config.toml
n_head = 4
vocab_size = 2048
positions = "rope"
parallel_block = false
init = "trunc"
init_std_up = 0.0303
optimizer = "cautious_adamw"
batch_tokens = 32768
train_tokens = 285300000
steps = 8707
dataset = "wikipedia_en"
MLP neurons of a small language model. Each row is named by its layer, matrix (gate and up: input weights) and neuron, and shows model dimensions 32-223. Each number is 128 + 24 x the weight over its row's rms, rounded and kept within 0 to 255. Numbers have three digits each. A neuron's up and down rows have the sign that makes its largest values positive.
A block is one neuron, or neurons of one layer that tend to fire together. Before each block is what it responds to, as a language model described it from the Wikipedia text at the highest values.

Slot before a verb. Auxiliaries, infinitive to and -ly adverbs directly before a main verb or participle, as in being sold, was beaten, to help, badly wounded.
L11.gate53:109137104093132113150105107149134135135104045150083112169131151065136091127156122151121134117164153142100126145169144146120134128173098094106161121126138110185117121133086091144151134149117181132151090131118119131128115120153119115149119123137082138119123160126100136155093129126115146146118097103139095161152102131087140119164148151125139102124128152139131128128160118153121154115161111135128124107142143140141127152089094137127101142198128156141143112135147166100130093102123117135143182115107104091101126135113146094141151134167188145125158117155172140129178138108124173107
L11.up53:057122130136159122144122124095135083143123111168148141149088117124131109151117079118117161143137140111089135100123155104174099115134172120138123166138142145163122144135112131085130182103111168120142131083104095147112167095120120088121163160153069125101130113130116145117129112151151166142155146110128147118142134142104147100120147152149143143112109161144088153130144143150111092137108142098147149165124138078166127160089098110141126095133148135146098124106132125131145147121092079123133137132103141105113148116130157115124156110131088148115108120176180129087152128114151163172

Role-introducing "as". The word "as" after a verb or noun, introducing a role, job or character, as in worked as, role as, tenure as; also weakly became and up.
L11.gate387:126137090104121175110091116129122119094143143114102131134180143138116131127136084138101104109092167131136154104179109117124111131099094090142092157101124125155159124140137145148120110145129141075109138136113089137129147108142137112158122141121167139129143131140136134150123095167120085158119144148112112175114136152123133138163084107162126139124125153137134124094099089162100137136133179135123143125132149128111131188106102111127120139102083066152165151128134123118115133111158151175111129083152160149067145127143127141088148142125100116102060137101131155133159127117136125101
L11.up387:097109147087153158139132115087133129134130134127119110120132085121123154112094084117142150086106143097121109116149119160137134136136146166145142105119110106153135131158154148118125112170109128137109138184112121114122150083127130127156086096119130107126118166126120128132089054141117100157164138130141108112186124127146136128143145116141115173173171132159092087145104100126122127156135162122121131120095168108116081126115112095133178157099133110137174095145104135127108148130109164146155144105124114157079174121158147114139147178162143140162126129115104129149154109127111147115

Role and title connectors. Tokens just before a named office, title or award in biographies, such as "served as", "elected", "Fellow of", "Minister", "Legion of".
L7.gate105:130139148162142195175112171121120127130092118106119071118126104113142155141182115101132161102139063080134126152127134146117085129141123099159102141091096139154142102103111101104148108120124152124174166117082067074157129110151110129121115131150147105126156127148167117112131116149187145097166097162141112115139125135102117107122093163140141112151126125141141120144126079142096145162110132147124129122113135108128116130107109158144109149144120139088106133148115154148138145123148125119158166119096092108163148151121154102124175117133156115094105114123147142111143099128107138171
L7.up105:113102091126156143152170117135108139144086151105141142115091147128133138118138121101119130143101126149106134101123141119148131116139165137124131114171168111111091087122142168122097137150127134128136121132146131111164102109106115131123131185105146119122122118181116160092147127134121135136104128141173121117164066142113153129122148147163131109114096101131124096103132121114089063128159141139088157132137129129096156140078137120124113139127130122182114098149120180097123116153085145099105103120126190164161125103087104124105071134152169110140131131141100175090150168183173116112
L7.gate263:115135148132139152150118153118099096106143134094109125119095120133148154133122118138152125121137118149130111145185113142130096134146129144096124103117130130120165098137086097110155148152135183110105146144088117100120116095169150111133086137129132125093112116138120152107112098119140118164108127123132152106142106081126146112101116162120135092135179134177177094145170114155090109136162142134117110150145121071152151188081122151137141158143126115148116122147127116167109150127109080124094131136151161192135146118136122118162147135137120106099130118103134102093134171139148165132
L7.up263:155153098163131152107114103149149144143146117114076087110121133150121111175160103106182139119149111144162111084118163113081139154119144139140101077097135098141117077096101170098134121129156159110153148144172139165109139134141075138157109132170137166111168154141150135156132117124123140149119106140126140158138092138106147156141148113111101141103112118113112117137150147141117139159102108144094128123138131075127125116120108109117100135107114099105091162131110141094138118151132141159134096161110103103123094113117096167113114152162099120127150154160159142151169132119071138144
L7.gate399:147138157124104100096149090155135171118115117115157157093166109139124116170135144126102094133166151130127124127108113135095124107131125146114129136124078132170140142151099127156125094145104104089131105113128122162164116151146122099134093139109119125135109175118111130173137118129144109135123170121127172107143121106141135136160110108124114147093162107101147158142131091162094141130119130120096147098097114123138144120131087121120125116158154173144125145121135160124147077067074110086183116131159186119157143109120124135146128169149126140097126119154109146145184094121134108075
L7.up399:078142144198095114158102160136151067119125107098159159130129093156173143117063142091145119167151120133148121116126130114168069112133110127109125134080094104137151118133122122105138088146127116116113133118147082136144126116163162112135098081141118178090121161145116109130133166135096103143166135139110164154100108166124139104135135096123133130164169143161147123126103158134143148090133131142139166107150138113159130113109158176120125124168150141103158100118087128137137123148123144130153145128143151151117139135129104131124092130117129143140133144107142120101126093132117076074
L7.gate419:100134137130128104111086147136131091117123135151094111092152126102178132135133149082189126084134152102162112130176107144164106112140062130139118076100113118148145185139137152110086126121129142126120181123143133104113151155134067156157114132146111147146099136142117120103147123103107111145124082134121119124141128145132137117100157135107030130105170118139123087099120141176105113118113170145116121135135121068112160137153155118156149112106156118140133107135144166111123163131142146156133122127157138094146129141121093150089152126138155100100124152109106135106117131177131140151
L7.up419:130145093115152134125098102109131138144093154128169182125151115141117127108127146126146119154087141125145124110110179105150124113117081106111154149135121151142151164123164168102114155111120123148118157158139105103105122143117116169152122103100134116133106107143136148109130163133144119132113100137169113098142122112152112144141149137121099121125102119165067120149110157139146146133103097160138094127102119119127112172112107140134145189126125149136106161114145116077144166099084139099175146108105124119098127182156132120151109135167094113160126149140137135089107163128098135105
L7.gate453:111132097135139123115131154099110101161133095142102142105085110097089167053117151114158162171123152143135073115129082182146153127125121131112141119139150126135145129108147135132144112114141127144101142144103088149129130103128087153155109121133098123133105124151165100117114176129127152166125113130170134082142134167068147082093103109145135117117160094141116142126110104161097100115141144136134152126128171172120142174110128157088116117103122143125116117132148128144118121155104102148121109113133117133094162122129121094177195151135094092095142113100171119157111133147098131150
L7.up453:134161143151100184125092102110120123134143111120087120148108104161150125140161115057110143094127107092131153148166137139135142132135085127128170106131121152124158123132126109089080130122114149120100127149144118176114151101145137085110143136124127138145142108134108091096128156151158132154092127141101166143142108130103145157111153108129098120157121138154150160202114166193109117106101111135191149103152138108101142154136113112086157096137143099103078110142106116108148139088110093119142143137124133119110126125133146137138165160127117101131105136133127178116141112103091099145
L7.gate477:109149105151144149135135161169116076098114102150085087074115115108132142102193141094160113094111106138166111173152133158083103127161113117150122158125094116128119168137150145092160181138125128125095158135112105124148142115156121131133126127125136109123118209144148096176113105105126138159138092135126109085159124162112129084076103130126125149105216137114173084104129099148130127116117153153129121147124095118106114140117131153136122091147128124128186118167118113123114123135142138164147101115125154132150079115135114118160155113154124104143132097122137142120146133143112126145
L7.up477:121159137139090147117129130120101124175135118146124128114165082118150118174125125107144131127114100139182148157143104163141114166127158135081071150106078093146139139117129108134084121149105123120093116107126046175118130087133159130107132146138133147128149130140105124111133117128157085106136091180130119099116142167104144131152109125126089113183129109144154124124118125081155112109119144149110135122127130099098195106158109130121154138136162144121147131161164105149113109144133177136202150124152145155121138122102091143140136136147111146126093164153145121118134110077132098102
L7.gate487:111121125196123157121128113107088133097150115089128128120101153110132115158146146126141124131109136154117098159123111103105133113133070119130146164091127120121135145138116166149123162082135138108142120113139096132177081139169111153123103143166115108065157131150133099129086140087081162086165095165128102170128117185115151098136117159096099158085149159110120129097112120174111162161101137115101127107100158097115118101167160109114124147075119122109180145148132125135163110158117127131140121130114127140095117140145120131118106107120149126107128182112115137131152135153129129111
L7.up487:108118147146150118121142133125137076165123165143121070101143142131127150153127134111107126122148125109157106142151163161122101117153133119115165079118138129145153118127073162155111148141117134081123081104130127157135120148118116136133114119097107105118125140101123112095112124123170062143156090148077130096122123117170097144131140121092127148120178056141169180139170136182088140158128167164154105158142117155146128098136115098091138093114127148139147106117145127116100126141138166094101130117119139129128127127157096068122191122152137103100132122111152136117124108104135089128
L7.gate555:139171170150078126112123099122136090141142107158122133115127098096081130175165107117138180137118142139135107144158125109093119144140100118157122124166086109080121133070096179110097152137127110141168117169164085121165122126117104153133165146159095160168155138118104136150099119100155116140092139139143181104085120141102111107121094115111164102160145132113151141122135113107131134143099129129124117133158137100137114141116121109126082114132139110119114105152140141145152132106104170130148154131126129152128142140198146123113115102147109117114133130125145162146179157122121129142
L7.up555:128150154095124159067149182122155111150123114141093074105166116113138138138119148104152119090104091149145110124152156167171071114115141147161138149148100099143140081126117123120092154141121108170106153140102142170118144132143125122152139165158145183124114178118161118156128115131131091139119093072090099146123133108092125106103145114110075098138147144133112149132143128122137130140080127118095156151156118107195135105137150124116151114134123139097124132116109120116126147118085133134086131085129130144133122098119111124171138145141115132133167168190114124161124133135107134102

Degree words and word pieces. Degree and comparison words such as less, very, more, most, and largely, often split as l-ess, plus mid-word pieces like to-g-ether, st-ill, rem-ained.
L7.gate34:171099111121121158112131116158147124132173106109122115096132094157147155102155078148146088150137111123089119135135138128132103097152100136119161099132148131138126086139127132115109101100114113070145125110131146138126133138138172133141164148150117130064168139144171138153094125156093110094139096128170149115116141129110134119094132163126116118080080167156110125110145113173171113156134127139089169162147139155110138155129118126120128111096129119089142113169136102094135132133108147110166170123115159137121145110086142136154141134112136115086146103161119133156092125118076144110
L7.up34:138148149102120139117118144146123113152151158157096088133146152102090086138141098120102197161143096146161108120143162120162113123121138095144086105152091146143139145148108119151096143149115098138097102150170093099126152142110139155133139111141116152154134128119096175118119133144075075139110151119143132103118104105102167120115184106131156152112132133127151148114143103151133155127124098107139156141167150090176151144133132113103114117128115127104100096132119179100132135111080109165126143146123121110111139153128115132154111172175134121095131111151129114130154194147114130097
L7.gate74:115118133109137116110147166171110070151134071147146143156155158124105131132116126088111129167129100126144136143148166147141129126128150109118149126153140094170144118138133161122107161101120148156142116138137137107112110152189099093149143098155091138129126144140164143124096129115091086138127152124088098133111114153134143153143121100101115106118119150109095136115131120112147152144154154150163180146129130107151182157134169125109139134128095159104128141132134164110119146115138095120125120113150112084132164110155085143098082149099090149118135122150092155123094149095114125155
L7.up74:132103095135116150126114072151161157100123133098131146114109123105130148158147144166152150096142122122108095141135116135153207146120133087153114110171114138132167134100123116151147104143154128108138111139118121104124108173131089134116145087140129100108136116083128143175125125107145153127151120084121114091134111112082086113113145134102158141104151137084116139131117111116141152153143122181134144132164117133104124102171122129103123085110139129132174159115156136054121120198137139143136107123149103138137105151100114149097136128075119147150109068128144154121147170099150178157
L7.gate92:131126139133146102095142166161128163147129139140110135077108146118198108107173128166142125176151185137094150167083107120095132119132151117153134133128112117157104100128131130170141129115100082148122084192111124103147137147137126107096158116124148131095135124124096161185131121161088077132140121136117103070129110147115103070134113125135131123121151153147109121164109140148159103136098117092147135172141138119141128126147109118101123132111158151112099126148115131135083100127101160140140115130154130118088161113134124116122152114100117168121112093111127107140100142158155147102
L7.up92:122132154141131171117137114141144145116150106127148107139130113145130135134115150125125137143138120151098175066109163119212174146091156096102094149146110117116139110108073124133119165108114131156093121150144117079131205116085108123107138131170153100080167119151159115129125134194110157150086139149139118145120121091087134129121129135153115115144130155104114126120121149109095136142127095138141120131104073113149095127156093185122129123130119168112119124117119109159117113126148105157104116111121126141156138151122134131124127185105117138112164103157162093124117158156120118127
L7.gate297:158111113123093149133141112160170116108097093137134109131118124143141102114132107082137172141132137130140126091110153087136167142133124094160164121121131127131130081133125082133145086122129163136125112125132151108098151095131116132145132133191138120112156169148113135160148142175117111142159098142110095122132128113134099169170147103114135140124129148127102089124121167164108150104158142123079128127116180102157134131137134093120088155107117099104084150107111134125093080097114115146154132104127103140156132139138153102119143147084122118126116116096138138178155112166096124091
L7.up297:116135132109103150119100138113102168171107164128121110123110123146174083153121151142134149121118107155117101150151145085172128125128121102062092121142121133153086127159147136126152118117103135113090144100150123134125151141109122117111152114130128127108138113151153133170135108140173150128142127128079149102150169124142161108165168125144083145134136127133095104106118109167130111128195137148105124129117182132072149116151133085189139149111150168126126141117113166111162096154141124186116136138111133096080133139109120158144135126132148087127099119127103157111127115137177082140
L7.gate376:133169138155187099108135104154131156101104143138121129122125146114095080139132114137127139108122111106170133131140137072151083111080108140177151101141125125116132129140141133146165122144129163126134123156164164116117124113092096157095136150078091094075147130122114117125138109129135089096161151088163124153108158141077119133181164099148151100164120115140162158124095116151164092122138129109139140126114149157132141115094119102132099117121109123120111091128182152120125142172123097136144150129138156085107141127134108130136136105120140151128131127133107121097071140129127139111
L7.up376:129102150119162142152107119102084141143119117137177131160085186100099158109154098128116193156142118086141160103137149124134123131121135150128142122117128143125139096140120126149096142164103152134109137083131108102111093120156114152099098140113120091086097125127112132147149159144152127132116158125124134134120122155102146095137137156144163141149059120119124165120112112152123077146115135109145128129103154155145133087130088145117106084101119067138095101100123188122100129122137182166136141100129120104154106157166110114124108135121175155106132118145125158161111127124138147124
L7.gate388:121181162130135163128124139120147130103132145130114096135124124104110124096163133110169134145142076139138160162105114131133138105106182123109153119122113094151095062105095121141133097113138159094102128170099146102115107098127087126096154153145086105129158137136169123105170140130121088100102078089120094159143160171128163150124127153136110122166100128129136158132174122149120134135149172152128114112162140074143144126113109115123114132097113152086095106149137183135140172097134136114131184121128126112114151072164137149139134172122144150142138129125086162129116107172133118121
L7.up388:127105109131100113115131085109129137147110150144129128115122142145162110123111147141120147164098157157139121126125145114160117139134101168136140098115155102151133103100071097122076119103155111124072134116111079155078107166117123090136149147150139131144127079105121193173167119092128129076157108119129106145116162144117148096138127185114101136098149170134151118147109150140116099100155140120129133117150160178128121146108116178089134133112125089108130138112138141138119116113143103161166138149120129107130123146098156164116123109124068102121140159095131160128070150072171119146
L7.gate494:127100103097115138134120153103116111108137145159139080115156152108144135116096134137135132136135088153129139113103114103167108135124105127116113105152166161166125086131141149150099140130070126141162123102172121130102131141147143098123127121171129120121081156151158161164125174108141108116122104122109156066148179105143103140117148106145095104152110094176114133124152091152133119095154163142108123114152094138173129123107142100129098131094141125118144151162128167107132074146111110176109202089139145129121144127104140175126122122110089096117126117123077144115131120133131136155
L7.up494:129129111117106173157144132110132139125150140124153119117137182148113146073137113152172089123163119159164134106108135093129122135090101152114109115175136132133126133128151157121103088147137115113104170134131119130159137137115112108145128125120147120103126092117152134143147086119127102119156142106102132138118132146124125098149134094125162126138131092184090110120160098163121113162107144154110111128115099113151124092131159133099129195112120200141100092140117129152152140150126113130098139121122062099065155117102147160110139146171076144111151146117122137078138165130148150101
L7.gate538:100155116111142158100141132132167114126158135089124110149126062111151155095128115131142142138128141080128153130121158116161153094143138128155105095104161166119125125131183131134074163075111123120089165156103076095116121122157132138120108110144121132154145130099174179164117127123075126137098109115131119111137167165132103153127117099139119119135150114130112127136145141128098144131156139149117142141124134145109123161165133122138101149069153088073137173111151149119084089126129094157099141155102102126112164110134127135135132113101146146135131125126110120177088167104110124162
L7.up538:129141129125130127085131124116108126158143130154112091103136089124175066111138162121114149115146155105123160120090114128172148137163133109139146116113184130151106114124092116162105099150145104082136069139142170154113143182080108111134149104134102159111170114124126137156125178124152091144084175111066107134143119134105147133114126123143127122138097144089108144108176142126107114148142146126110165143188074125129118154107114118132106107169112127108140126174113115124141135079129126129153152128098141139098117122134101119099114114112125165106114086131098128110133120154147129100

Mid-word continuation pieces. Fires on word-piece tokens that continue a word split by the tokenizer, strongest on "ith" in Smith; also ed, ant, ic, as in Commandant, vicious.
L3.gate56:104171129138117134125123135107070064081112106096121125097097138058153175113172122149168116106122136170143133139167127173118140150151136151104121104114111122108158096145145120122121084110141125112114171154158118146116132109136079061168137106125117138113143128124122114144134156123158144172122150109138112154134106141124134096118114129080121146150106120115095174137136123101146160121112118146130191126158138101139144147169134150115152096128175107143112098120086128100147168113163160102105124113165100125095112128154132160113150125116090114127135104118137100166131128093120135135
L3.up56:168109140159128094115095127151106119123143141138141138094113116108116124133122094144137110153125164138112170162139140155148137143094137160140095104118131113130119101142163089100177119147129149159139112123110110097129121132105117143127129121098130104136136155084145130100089142162122112108113183169142121109124143125086124084096142149120097129145170101072167128121138121132175144169188084151150145137106147155108157127131148106102101134167098075171160159094156152147089149151133101107132088145125099139114139141113125139137127132117123091195119120122124135128160127134125113103
L3.gate156:132127105114099108109079175153088128117123118089143155102131154130158115116139117171130163115126107139123161113130109140152067114147092130143097144115111103113094146109102080149151130127113147134171123111118114141140101140151074107107143159119147090105145113092148147108113161112144123104153096115126121112146150115139121106114096123167121138153132153117154144090135141146118171126142110106121109090166129123133135141164126135128167125112102162157139115159120160167098136117141105114156158124141086122137080097095076162160130160114130123068095127194128098155136137110149137135
L3.up156:124087161115117098100135117143111127104131157125102147119146138110126112180129122124123151103152081102139118110117159153126147137085153114145112107119146078112118173152129104115111120144143132167103134128137158116121130061119146096146119110189133138181143126118121177146134132114138131087111092127155177120155062126137101111136139102129175117118157112123119137143104072172136163094147097082109156138113162121152136155110099093129164095140110137106162155161143109114118136144101171125115118140154126145142130085066160113134114142145111093154110153130144099135131136141128128180
L3.gate219:156129132103072083142146113117071149099117182142129128116076144132140172133105182134121133108089106134131138161139133175104093144091132134177121147146148098113138118160110136131100112111157155121108150129164102166110140139152124182125143150156113165091148114103102119134147168125138128131145131077149136098098102090148128126136137116171119127138119187118139122157102114093122132113091116094149107108115130136112115112073159122128122126129121134144130136097174142102153111106151124097135095114110082165097165118099145123145135134163127119110145098182143113159130096142131171137
L3.up219:125134128143104120117106112139123160129130139127164106115165096141150097103153145160105159129128135142097136192156075114125144101137103117106128155145152101123125117164116098139099114132124142157126114085141107141145114093131134105117119136069155137144153159114118161100160151124126148128124123137136141068124122152137138167154150153102143109145171079108191151118110151145156151130148152130098133106153142121089142116132130088132103084148123154138089098149135133105123112132166132155121121093191143033141136097105141155136113109095136162164101107110114147136169149136107108108
L3.gate258:114158127128150109105151064127132146144156102164117066139106129094146142134131125149129157136151142132139162175119123088131138165110167151086121112129145139134126083106157150120100127096116119169139120119110132139111103147161108147098107134089139112123101127151139138139100138124168140138112121099159160149153119146186156174108140124121101151108123145177113128101114099114144172113132136116155140111093153139146149120145167145140104149106145126086171109097117191149113104123129148163120144170072120126148152128103097137119089140141129126101111124118140132127149117082104120123
L3.up258:095126152118133137153134155116119139091166139091142151167152116076102153155142135153124116103114103146103126120140140144113142126076115135151098143116112110137117109149134136169121148124130073135187167138146124102139129111121147125110139141108134131120133156087108097120090116083109141140143130083121075176131174128116161132114102104129104133118109079141125132140163120142108139150153136168110167138129118144145126125091143147165109117164137107125148136124137101115152135124121132134143109162083077174106129103177080177139114143149105121108129149140137169136179128082138111153
L3.gate330:102129157173107121140146126139130152144118090128121121136109134119174162100134118129117155082174120144092126131169128175170152113127136115127088116127126125150104135111132115148104099141125117124090087117190144121143127145125118105104112124126149096140131145098115108127153106162139099165146135172141107115141107129159152093155177120113113139149132106130090096138159131137127119153167145118089101112144169137126141110125101117114121199106127149163120128131122158098143107149166134088081134171120167125104076164154119138135116135093087081129115149128170125214134119135110115141
L3.up330:120138123106143196111113118111165141120088145105110133120109150119125127179109151147135112085144111141133166121157149108104104109134128158084131155162046092156163159132117084146097113162130154093141091108146144169091105144118120105117142147192150136127125145092137128075102140170185095128127173172131141135115121103133118126168129129102163106155124141121153166121124136150134116103124139127154110107133108105098098146140108113121135122112117159144078123136100116125119130141107129064115139118128158134143122190124111145124109148122123123144131110108110126138110116076130126094
L3.gate374:131125172099172087134164142089059127161148122132147113080148133111129145132117126109144138166151108143113134167162135111115141112118179147124124133107153100083129139134139120078131122135121162160125164122127147116162134090137148140120095118147121140121128098110082154176139130114102138099113140109129131045115108083134137122113119134149088110122136122146117137118159129139129141161122117132082137148113125155105119182153115124108150116162084116113158094077093133111122071108142123129095143124121117126094157102120093139122122108102090125128135130135140125130119164162117133097
L3.up374:103110111106153112108149136140133140136122141127164180067162115105090117146163097091119118128118116128114114155127061154153152107137137166115170118130128138118156175091161103171136172125115149124134165086118163116168124084137121112155126071153087160155127139126108176104142142129104111105114123122180142143154129105119120126123119132139112144115105115126096149161146102114119117162147128111132128184084085130126166137147109092071080086127142138143093155121125162118116135160127121142119130181143108152115118133145099111144112122097122133147133162135137068119188107146144127122
L3.gate430:093146150125151109120150147124119145153099134116119140104080131109165162123116133126134059121096058149131128157128158086083120152105154122103103147174120109140125152150144128122080145131145145117116158139101107146133069095122129108149149143140106133095128137120109122185130153120146152138113154081149100120104142103149139063156148112118143125161126100096129120117126125156147144160115127143154155152140147175088147152132147178143136142125168161096119141160139093126173090095140127155125147111115108131097078095162117159135102102135131126125128123114118148167159179096101127150
L3.up430:110107099163079137169129151085124128174155123114121161094091073165133113191105099183149116110132135138120113173132114135121144120125112131102126132107119132147123118144127144148119151136144138116123155107123067079136133155104123124100127115121132118113149134135089122096128148098171151086089123110118124131133163151174176101121094153132131121145114150104111116151148121091124116163156153164156135136159177113098131137122127167103168146173094101129127128100121134113101130146110135122146164125100104193086132115102122125161107096138104150124088171165127117117139095122126129128
L3.gate495:121106113137101085130124146146079084139127091108167118131095121120125152128125110149107090117112165119106118125165136162129092113121105118138143144104132123138123105153119134119154145134172129140158094114137100162134125119108103126138140137108119153170163138155128123125155152142162156150111134096117105111109144124136135170088123134097137079128137122147139159094123159090151118129102104140110154076139088139156104122183131139136121142142149063133140147124078140102142179089093150129157118103118108145060175107081159166109165128118125123119135109134132099165150147134138154172
L3.up495:135124110131141130149106172079090122102098116134087115117167184073101133153086115108106087071148121151114109120150123110133142130195115140118152152106130124108107112115121120125150107134138145131113129116140115125123137178158140135104141109157141117121133097110083120106144104179117096103135131097135121143093118182156123092130159089128145114122147143108166113121110132124121132099139092122116122142160115138169163140140160116072168137121101104124142050133160111141149108123131133134124136151126099104101084132082099150153120148143097133151171127116108164138133091118171111120